MLP neurons of a small language model. Each row is named by its layer, matrix (gate and up: input weights) and neuron, and shows model dimensions 64-319. Each number is 128 + 32 x the weight over its row's rms, rounded and kept within 0 to 255. Numbers have three digits each. A neuron's up and down rows have the sign that makes its largest values positive.
Before each neuron's rows, "fires on" lists the tokens most often at its 100 highest values on Wikipedia text that the model never trained on; "fires after" lists the tokens most often just before its 100 highest values on Wikipedia text that the model never trained on.

fires on: "in", "ic", "on", "ust", " Record"
fires after: " (", "-", " \"", "|", " m", " ill"
L2.gate1148:179137148117106149076122138073088139121159128129098141163059115158090173124082093109095115145150113104114135083129083124150142165122112101079167132065120181193132105155068056122143164170076107132120079117187160101183072148112153150142187099126102109127096122128147130104179104169153134153135172196138112146166100127112108145175164063139147101107118153122112177100086116179131141106120081112106130165157136139126093144136109114114111146157070148118122094162106092135113143132158136163089083104113103134074098183156125140127156142107097148083090139161164104145135048083163082137128159091096161125085148151132167199105184111100103078112114140153084102150169131095128100113158104086147114181138184093161153095101100104153136096149143064155113123182119167117129167124131180
L2.up1148:110104134083143143159136057101165119138076105117124089098161120126100120143130061146129124114197084086123110087132133089094174131093137152133136070166118149121073110123135165165113115109115183163136154142138154174144095103070094064122110145200129115076107145159137101113139121118099121146156108101135146119175132109111144113087071117119122159124119149136170083148132047124126156146150150183149114179064115076097078126116171115106089160142091089120127103088125120049102083168146089128137146073111104177125103165203122170121117132136146091101100139081122138143138098139119099102138154087082150142145141145128098160163116134100155143044146144174176123110182166102065192122116105192126073211128167141140163146178164094198139114130123147123197158109120170110194135192080073

fires on: "1", "-", " %", " soc", "ang", "en"
fires after: " (", "\n", " |", " T", " t", " Stev"
L2.gate46:116094135117148119158111104168119154149128119115121134065070133165106107148167136113120098105112065124099091127116200104209109098150152159088154171162115180119144105098135183147152143195137083139150099117143128085143070134124156099148143164162128118158096099121076106126111103184144160114129135126125133107109138143089172110159140077109110122140138132161092098181110182068121177129126077064162137122175064084130096092183124113122119144056101110075121098119199098154137185143163177137161131161179187155143123061103125155106124102088096125146110120086075079140118107134108112120151165101131116172090097139097153108080147124119134120178121143122136173117090067098126111081122187121169119070104075113147132129169173148096145115065170119158115119132139095150061166128131050
L2.up46:098142138166116206138111133082171186101114137104058166153202081120128155123069145089126087146127128112104144136120160085198136144084110164117175088172122083083158159167188133067114148124070136127144127117118137184109169087094099061093159108116179071154123150179137123120119163090134141096118117166157128162132124124186123119085146177165134174117093162126129122098124082114172107201123153126123115144127144114068170090170138112159094114117125129129191096232152122140082087142133055166137146131105096193102151144055130105194174076198136136131080069085115167185194105129124149122102155165105134104127048115155144094138124135072153151122113096141139144128162115162118124124142131132125152162089118168110120100152106148165115098154181108092115144118081086124146135140187113

fires on: "R", " Total", "as", "ag"
fires after: "-", " (", "|", " \"", " e", " E"
L2.gate420:154145102103142137114131068108120164145168114149180131110133199090098178178163112152153172131113122145163156083128136133106118136183078036176122192085122158056106108064159128128163146098098124181114175128171103145140198173083112123069159126099149097173120183095182179135128158172119133114148122159088109135126129119108188167157146131093164100166145103122128112142085145120156086127104154171122163131141149115084147177164155196077087159119133090118098107094156109149102100129094215104083177101160159153152098136146128089126148162126178093125163177129121099126147172146111113110134151088142097147090122092130122175153198142081141114078160109133076120137127056042154126121147118089136108126073102089138109115180162178144196130088080160162197137094121138159190100146112094
L2.up420:156103107180128118091139102092196139071128197130105185199153140104096142141134110091158055143141090124142093115107127079112084171154149152140093106122209072087113125121108063148099136144120131127108105133118109088154109128134179120128082128077112135168157142208186021068120122130157145171162120143172130154111126122148176109125136179110113129174101149088140125096169166107132086176086100112112135162091094117108068144126135111108099162121137122126128112184140159155120097184185081154079120129172099128139127167092169129135122070139138133099103106153091206150080146112155108143121136147139105134174170099122174128100220127082108140114151073150120185151100106125129104162100121164103090096126132183140139119103161179117180155120081110144153102129112092118130132125105117

fires on: " of", " earl", "amil", "id", "rew"
fires after: " University", " F", " f", " B", " pres"
L2.gate875:147136058152103122065160130147126127132068095155129146143098120193155161095154134102146109163126132082089058106186116179133144117160176160169174123099089128142086156085088124029190139093105044115128057156144107159175077114162131085082146135108160159106126149121128185070143163144112143123094102152098176154078183126137168156087150110074126103084152159134207148105081129143139098128146101137138086151139121099139160108073183103173159159117114126070085100189150128090116144178156140156172135144157174134067132128118052152113117140156126205140098110168154080112092119122065102106104073135120080141126140161165152101104145109178071128139149117208119066054115083133141141117106138168161161136123120140171162144107139101093110142139114121135128132140078144138138119160110123
L2.up875:156094124154159086124160083123097202069139159125145103104134121079130137090182164147122109175220119116164104153087127162094091094096114100136176167154127080122084072104022068116133128152100095142158156125137084134117120078133133163132113164132132121165161119125147155181130155119117104072138173130150113145140163159090169095143108134175130162113120097099103106113124142148068131126105139180123142131090062136139116162147153089127196079100132111177153090128090084085179102108115135159117088075102116184121118116159046092137120157091069086169137122124068185109115172153114133195095106166097118104156143093174170128112105139115184125139097135134142131108124169142154147053113116147103088120168166168160102134093141159147149104141150151071157116163133149139104150134073180

fires on: "D", "af", "V", "mond"
fires after: "\n", " (", " \"", "-", " De"
L2.gate373:140111128149056073181141098092139195123186086144137153096070127110160131078121138189131112125089167160106109090157160115125110151099071086081068136108137121113089111109110148148162126135066140172134121118135107117143099156117167164132138111184100117148152200103153110162139148111139145109136148140182104119174179182127149112094073071153154150162216123087137141138108114160114096173156123097083140145141212149160121114099102090157110114088083094144062070110048126128117166111120153104072133134154139121066131186077104119157074105137127124156075139092046125136157107174182134075086134092111108132087145083109118148128116142070092128096134145162134122139128182069111137175157160160154096123072069078139115120124089137120123148150105138138140091138145098152139123109143150
L2.up373:149120170081162109093125108120061162147157160123130126127076125100099070122075177153099130118135150151103107100136159097080144100097088119134149133171144091151128180140081175179081106206156071120142157117171177126152105083104112137158104161065164126116157128114094148142064084104117114120187113126183157115063159141077134119098100126115140190165145138114136144077147088116132127090113111078090176139066138089127156113086104158166151118143077145089114154101130098068135104165185152056143177099111114063104157129124075149093149121119115147095074189172068156118179124131124121203068145061128134119086141144065108134088104125092124148126135153068089103056106124092101092124170168103086176137146083096159074170102103135154104138131082131107120146086099146118123166115129099

fires on: " young", "od", " among", "en", "ang", "oy"
fires after: " T", " t", " A", " b", " a", " the"
L2.gate518:094129065162142159144166134070122163140168153173169189131124132143132125107129160115137143095121081217194113077128158163092121126144083149063123151153181167115165123150147089119079215205120165159112175058087117101100114135153156114126148092161057092196133135141153107115131148161131139088126143130115126138114111157104155158172086112143147123136092149095104111082126127125106122193122127119141169148127140116148149104129190130103113137159145143198097080214168123057089091145108066125133162110127121135139159098085164100119109094079102168196133103134108193079104132130102112150132174092146125118130154139081128173135211127089132105175126090148140146143083102139095100110077127115147114127122110104151076139078103161135121133112137138127174143089040098135111117125167071
L2.up518:099155201111140188105156089157127156137077117107159143127146171121089095069150127120092160109096112121109111122180133089130101114151101086135128160126201149136139126171111157090092151177159131120121095146148077115116107156153143176124116102076105145131066109092158154160132130136130130093175159177115118102113065119109135157106094135180133231182094118133185144170148116143174099127116102182123060117126061167073132144118173102079151103150133082108157102136131123125107131148119127082138116076135104153183151152156142082093166136108144150116093129088128113161080171139069104121095080116156146160118149114101174184173109120106129137100135186134095122148160100071102164150134054105169096164197189117169170078136092200200161156126122120198157116153105105133123177089134150

fires on: "ion", " However", "o", "ent", "yd", "iet"
fires after: " H", ".", " an", " ", " un", " h"
L2.gate159:136161178148167098101111163125116124108140074156125146132176140095121177176130064114115103080144055124124123115116158111123154201086115066123129130125089188101111156095086141093150144127118154150121149118098190125161166107097068098126126114190134122120108111151156082181126091138115131125157156118142159112124144162077131195157092108099089136104112122149154159184145160124120080184074126198120163130102135150088138138108193152127111191178116148164072168101124155141134061139089123126134108109189085109134158099102172163138154176092142163123112141131082136149143115139122106159162142153093161150114161107176179136110111161033148125133099209133074095179132116093139186070145138152155081150113138145112148190087108110094177133129084095090092127104112123200094086157180161
L2.up159:147125174142120135142116149118110087103188128168105156130173187098092122141111090137123087144101153111053152088099156132084126170157157088103095148140169157089147106081064116117107132113086089148111102063211098093174120073067114069141139129132194130179163179137107092171096072112166124092091151134156123139079131115132159174082114148126145103081113141089126070139167136092117130101096064141090151128141106127109101105088130135151187057051137115085097108111157111116118125150087184092120131102098147079160102146126098176106129143101133112103078100103106131135139105118153143166099097113139093070094091130157129141113159140070074046138173167140179146131181113120105099115112135130126141145169124115066132149112118154111122095097160149055106088121132175108122137123123070

fires on: "-", " Air", " air", "l", "ag", "oot"
fires after: "\n", " B", "B", " T", "nes", "ally"
L2.gate528:133141085152158118141113105095131145117181151143067154171121081152103153114090124167122140129144149153105121141181120147140103175186149202139120103124144122187091140164152137071151132123109140180176052124179135110137074188098143085139131108125107118180097115146143118137123117079112166086079122207112056097217138143158122144124130109142156085136158178091183116105134097173132157142110100105127118137172111107123155124147091107062101105185116123170142144066086163146100135148180183111118098179153105129156123110113152154103106139112187140112061134144094181132154109122171125108143090112114168100216152128112156151088133113130158132083101134133184146146193088100126143121138139177102095184131196102112192137138136134130180129105132154117122165171076164088109131154165123
L2.up528:156147050152100143118135065154129139093109156167087144153115120140175211184102165103062178115106113089138135094085131167157095103131083160133145117152133178117115141120124082171133178115160160153177108186090114077135107094138125129079136146137136139090105137163144078110102126081109130131075089151151160159145105134144133137100078119135143128105128131029133075123147123180134081139087117163125108154122143123137150110134108169177141175130139121113122127137123166108083110139147177180123104111131138115147145151137083157115174070129139139180068134123084108168071123146173111181119137156210139102117161162189122072159144190130146120165150155135166133131052130152108094166097150086150184115058159165173129130131138159131078103112158122093127155118124138089159167147138046

fires on: "F", "\n", "ed", " F"
fires after: " (", "\n", "-", " \"", "D", " A"
L2.gate49:168146100087112086080156103135093142172131085116165155135139144138195166154124095149161187145167127158157112094170098109169083172054148155109121149148104130178137135081125132176123134172159097142188110126043177184086187123137132133124117203091130139156120216131108140080113162112133115154164192112177117106159136110098145112141169082122147174119154115143094120094125175108187116115105101118157113131139108176159141170170108131149130154094105146122108185127106121103140091105196146098204128174113140152130189170054103146131133116119097141108131091159111145096177087082144134107091111102099108163132091074111084128099090171111153085080119091132122070106191157164088130182126181126108138150129188173180127074190116131149125166090116100171140157180118119073149078145149098
L2.up49:147148091177070116133095131119111124191145103156115122095109127122164147071157116115209119163144095134194148095137117129112100127151070118152064114124194141129188100129125132125117092084149092144142111121122137159138160138109078121179162174127134157156123111136169169163103139154042146140134102130148052147197187108186195120193133130157161145120045144120149141127101107131127161090132085083129124138129068122135133080166121204147084120149145126116105153104107095041176091097161144157085170097131143137077126092163109104088114109131104098181173078099125147151158144081106106125123133144123089111110129151097148103095074145096150113067092071122095133088072118163164122158189101125173121154122168132160042143090104173173162157178121169130161124144148083135093108111115120

fires on: ":", "ars", " By", "s", "27"
fires after: ":", " review", " st", " 6", " 3"
L2.gate246:102117094131117139138168105185126170186135129138186097111153106124069140151142127089102074146159119078111129106138187140114135120093147130153123132107159157163207106128088123086143122103155103182197139065175126148085098099119137121099102143141054136139158144168154156219130076080125153092142163108063139112096130113119179116087114110137187135121163159134153125124167155150151126141167149105155156143145109192074123102156163084093102129104169148102129079127090137122201100124154129176116185134169110219103107118104092119135115111096146137083121184171111127126133141110160102083164121134030100177137172122139103137147152114096076142184122145090128140133124160066084122133093155153148089100140047079122104141135165108193168149117075144093108110174083071168108121099083129
L2.up246:131152110143069074084107114140206145151142099099105070152121129119126138115122170166117128163124157133149109213086148094096087158051104116161126182125124110133119107122173086138135190080121150131112087096157095148151162166096131093102200169158104086119146100214134092115068110141172162101061159147164082087134149165169123144178105110134124121168087199131111124190119167180059102122111148194080137137136125130103151136121097174118122129110112124125110145134069129168118107103148126144137180071128071086132074130176119126152107128136115181111146151128154167098169154086213090106083084127091134133078082135111115122149058104065121080132133171079148114140115107096168158155168097140101103125085128136145136141182134098159166085133098078111119059125116135162055133096125151

fires on: "L", "l", "O", "el", "ate", "ec"
fires after: " \"", "-", " (", "\n", " B"
L2.gate141:123109129104156133085114179151210139094148029092127118128157073158141134117107108135115141140101112141139088100117174114125061124110109133133048107144140163107137114135157043192178147129113137134137132100133097155102170129177081123130087142145145129137106161108188144121156083152110141139173104104136140144207213155151149104167159157129162149136102190101127090091122100101148079167092059076122117134120123145145106130164132133155117131118164059155166119151116131111157095154156149098116146117097091083087129147096121126149115139137108138161168121155158111096094125147181103094081115098197118172145135080171201159118113052105109163127133114087113145093093143137097136213169171114096155092109091126128157174145108136164161128187126050125142088097094165102045120134123119
L2.up141:062130093072176108151133169120155127105186143116120111115131162183057099145120086091177136182087102069133120092106079184145116113168138072208126109174132157119089170099126108108104097101129106128117131088107091097169109167131141081178117085083179107129153103103106139088185158144131191146116134166129106132151139096094180116127119125122153109167189110141136128177154131137172086143095084156136127175125089111111104133094207154141161169123054154136106129110132118134169052146163122142061054116170154153122109087128163176153136134073125090102163142126128172160167093099170123157122079078113139114140131099133223127083081162161185106164125076139131135112151097143119103134139112132065127071154109179117158168117084092152102112167158172124133095156137151156200064153081162

fires on: "F", "f"
fires after: " (", "-", "\n", " \""
L2.gate943:144163159136157081088141135102117193195099142143132102156201129069181095119136105140123192171108101054157136105109115095138083083089077106154147084057094157128129145102150097134146090133167143111164136119129106123185166161118087175085096080084128120159166126060096135132143133135156076094146224139094126118108120121074107121092147164097154081122145169145142128073118092108112183126133132158105087115124067138194120116101186096146099127121175105133145077153146127081114145155174160133120172122114135187115125112139099143192158121186193127098135054110111100035127110149114174141128142134091155101068083110156187137175123132102120115103144115129100075109112131126129126192105107134060137179069130117110110092143180118126113132149155143095125156110143099157151098153113093
L2.up943:121115121062126124123071093089162064156124077150066164104132135183174134122134149135140122167158124122160084099110109151103148112113109153158125146143136108102233112152132166124164151058107174098108071096139142089183152179140150169076160169154149082210067132140149071164136138147171121167114118170161164199134133138166119131169118116146111168128098111110118101050086146111174110170135120080179175120098143145124126156173107078164116167100120150085112177141154186133104114103141145117151113128127189148129113126088098127172129169107113153118169144064116099156123132095152109125088119176066079121052133154066118144083131143056143155096164128135153141106187134131155135156107139104119126144133161129151179124146101164141148043111125122153104145097101172135166111153195162

fires on: "n", "al", "ov", "ut", " just"
fires after: " D", " M", " S", " s", " Er", " Sil"
L2.gate731:144129158099101142149169107134098101120134118173153182106074151096087098114114130104116128132073199146123132113108207195119179171106124170075094114144134100162103122085126165102148095146112181152181099150157084166151084138150069214097073078157144142185123122101149053128113142091127128130110151125084123117140147167076152090124089140131157159087148104121107185090104113110139120096192062165146105144092196100174119101114121187172111177178092102145163104168147159128149085120101161134160118197134162180114150084120134108146133091110080134139109072126124148161072153159125118129199144106150065109176158136083177151101141111080120149123077159162158153193079169158161082105153093172186140149188125080120071080132134167122156114151144157139090128111111123169112125124159137
L2.up731:136122106189158137149107146044112127144172185118168140190118099129124183135091109092112116108144160137121167147105090194063192126147203115112085112097031142127090155118145166155125092154085172132153098189162114198143127144140136126125121089134204105124111111134152150142136149112085109126085091187131187108161138150101086137086115126143108099080157175081116150145112110114154158142111096134131144125129095098134087091139162149125100167179125143105188080079151141067122127094081129127142154081166141141115149064124090053153133154104129153152093118096095126133130156090089113158113174131170084052220149106168169127102076098093135130157181101151136176129127131140111164104079102096176119155149107075069092116129161125088162133113123049096165123133091134204109124120109081

fires on: "M", "al", "pe"
fires after: " (", "-", " met", " P", " \"", "/"
L2.gate1272:124118147171170106132124119126122102097199161147111128092096112150078150129129148110128083234120125190159132104137127085198098091168165136105095169109144075091118087112037112155128168081142141142172107134102111119109115126087170116132102184118095182181099108132131141149167128171125091100099132114143188170110150133099138159095110124126122139103185172101107161116164153115139114197105118115151122193074131187125096120103100126145171134111162113108125179156145098065127133146119152122132115156094127167130084141144180195091060135127117124149109180127214127137102131146133075111124132136078098152187164168177192129083124138093171113127123145109157137080119169138083140085161157128051167148081114124173134132196078122118139120090177140136090029126147140069088153082121142
L2.up1272:102117163101087123103134118135092157105097119185096127081120165108117126143096076153096114211161127097172162064086124166102133132183111131121168168124173154122196100174071092139147125091116170096111147135119110110132085117094154108122133153099105130150085163105072125183099128120149088115089114127141136097145089121151166113116188143103157160219165158154087152104102033155110158180107148094166150140087147143142124158165151108109181179188132129125122169143131132070196188139186141115150163122133184114095145097108101135191120074186140171142122124183094115139087124105140120124105151133183059084169105119094116117112080185160154144166122129180147118073106119172062103115128116152154165178128155088088137084144201108120089087134156164096167080107109178127095107149130107

fires on: "in", " in", "et", "ation", "ren"
fires after: " (", " T", "-", " t", "arg", "S"
L2.gate502:158109128159073088080172136120155173111132207129145131199103128124112219116159125163141088115093110141108128077140115141139148083106076142136150109148144173167103112130091132134134127155142153198089119083160163115168119094124075107167113183137098100156171131107174162114090149171118110118136091153073152141119108146134141174120065105148151108133121147080128071158170121119084104156096152110096116129188190107117116090147155126126152121120159126178123144126104134113101113105096122138107099115124070164161097122095124160114091167150076221133164147029135089143082114154181130125080102154122082152123180117135154065144118100097146082071142131135197182091123129132105104161135077126139100143083149167130172152184074166116119092162150169127142180043074188118136151153122138
L2.up502:158076145124087162156130101142077108118141187161100110173174128066159108137116086176135128142127108167140177158097112139129072098137097151133085141079155107105120146090099119139072110127154158166139097110152131128124106088129130134141129124087117102059185175104150108159156138156168203149184135097130122166144075103140143143042128132164144081151143084145121115153157117159128133101152127067118093158152139142160055062184168108160128134093127174096109142111077147127097131135090160140069113107158125085145140176130121049094098107132185120133124135148186103143064159147193124107113124175096098116098090160134084119174117119120090128180130140157078097089148094162137065162078113138072117127122115158125102111106150133130173161145109102159104120115134081124051131135107127

fires on: "P", "V"
fires after: " (", "\n", " \"", "-", "=="
L2.gate76:207101163105128118106146098111114129112096096094119176162119137105193131104153152150087208074100124096152153128109146171112106167150123156129177144182146131102158216149150124111190073137152138162094168138104161153097102141156133088174123032116137112174138171176109137093173103120160142206119093121137126091187186116104127170089125153066126158126158129050113114090103133112144097160109135106147167148092140123169077150162137136172111098109110162139119095103146138092097110174141105137104120148158164180108105097094122100155137145158133108044130096010194155220143116161109077088183112113163181110110092146112171152146141156112107170118091135130144103065122123118153218084149153146104117174097162118148103137075111170151120068083143141101127128080133110100092153104127100
L2.up76:119133110083151178125091125141111095132126172121110167093059118149045100045169139138158159144097177214131203087103144136154126176148141149066113109206152088133167158092173141129114138135117173126132155126139150115136086118128124151148130125080078200090080155053133093142094126130200124158144091138183123139169097154135095147161150082086101142156136116080120140139143143144037111135024105115115141107126163137092105118154133178101156107094116138115141082090066148118120083133132155157106118132159135148149063152140164131099138113114133102155177133116173119124117162150154109090147132162172135166156130104123138195057136157131143076118119151092126086142123129135167068146148125121091127144173139134134133087106064167137174058122138159138105101140144143128131181154134126

fires on: "ing", "as", "ood", "ight"
fires after: " G", " e", " N", "ron", " B", " Ch"
L2.gate575:196144074125193160118134110149169104090100076114141108152112144082093114131160100121124153178095063126080141159129108061145181095168078088159123130135096112104097114066126133071096154088148050115135096092101094111121104194190116098172105121136146146199062161120116119110137144141130119133133110092102194144157092100128147078103109180161129134125160154157131118125112132068144071152130147100179162154139119148151181105151143118099113091099153108195067101153086109124130062125144153166122158100099140200121153120094133187138112161135173119073142085122085075106165193086121135139121101131113026120105129097139170116105087106114176137097118145118060177071134167134149114119073118142080124110130075131120151128130150142105153085197123120064104165095136150148118090140161126
L2.up575:149084167123153131192120160179109138141119131134116119116131135129108161149063162129189160133144130170101107051147126091135161153182139097121131107161120111130140125074143169178081049155036146131149121140171123155140102107155075119079146168082109136139104156134179195139119117116082145159143135148110181112187127142184094178131154115161174153134148129145168142176112173085118091146120129134102109116036166066178106106165146108113156112141089116177161124113150153076138059147143152146164142111137120190140197159119103073156180083196136135123109128153186102077156172090112138068180138127145137149089117129106085083125118128131113100124096168132130114179092107055118165138053106130129145161120158069125138146145088134072181102140114115123117114132105109154101188105118080

fires on: "a", "ult", "in"
fires after: " (", " Col", " \"", "fic", "-"
L2.gate592:148170192162067116094196175111105127111174135151103116105086136108120146129112094087113082151175069176122142069099140126136120160105076166151118156096115087119141147118093079137122133151100116158131117136139145134197097165151119096142131174130177104164122153145117146080132177150113111152137133118101111144124143180088142127103089152122160188169038110137149119106151109165124142097122110111159160161088123045136124179158196125171121102164164135168151134132136131111126088152134081087181147144126123170161118158186081085127120195143117183134134113094119117119134075107139092108144140143115076140102144108083161119042116127141077128149133080149170136117188162092126065077118140145119086162122121093132060117099078126130163140132197133099141194124019183115154121109169150
L2.up592:176123119085095142085143112162125076104117105193061070116158100169116150115094178123103131158130093154171138110125139133133114184068113074122169072123124079157163125099166130125103083139178166101144109159069152114100106081133186142195123201080145127148149056193159123155150093097136148135146144188155107087156134137138119151085133138171130131117124132122118129057120102141141101176114160064126142121145091060120123101154151119089107186147145147158091114151113150088176118127099161110136167101134160122198182113133111157116196125121181071108124216119156133139124126184099112085093145120093118126135142126101053119087096177142147127149091136175180106095165122097117135151093149158166115142089101102166081143132112139120136120147057045127159135100086140143114182189118151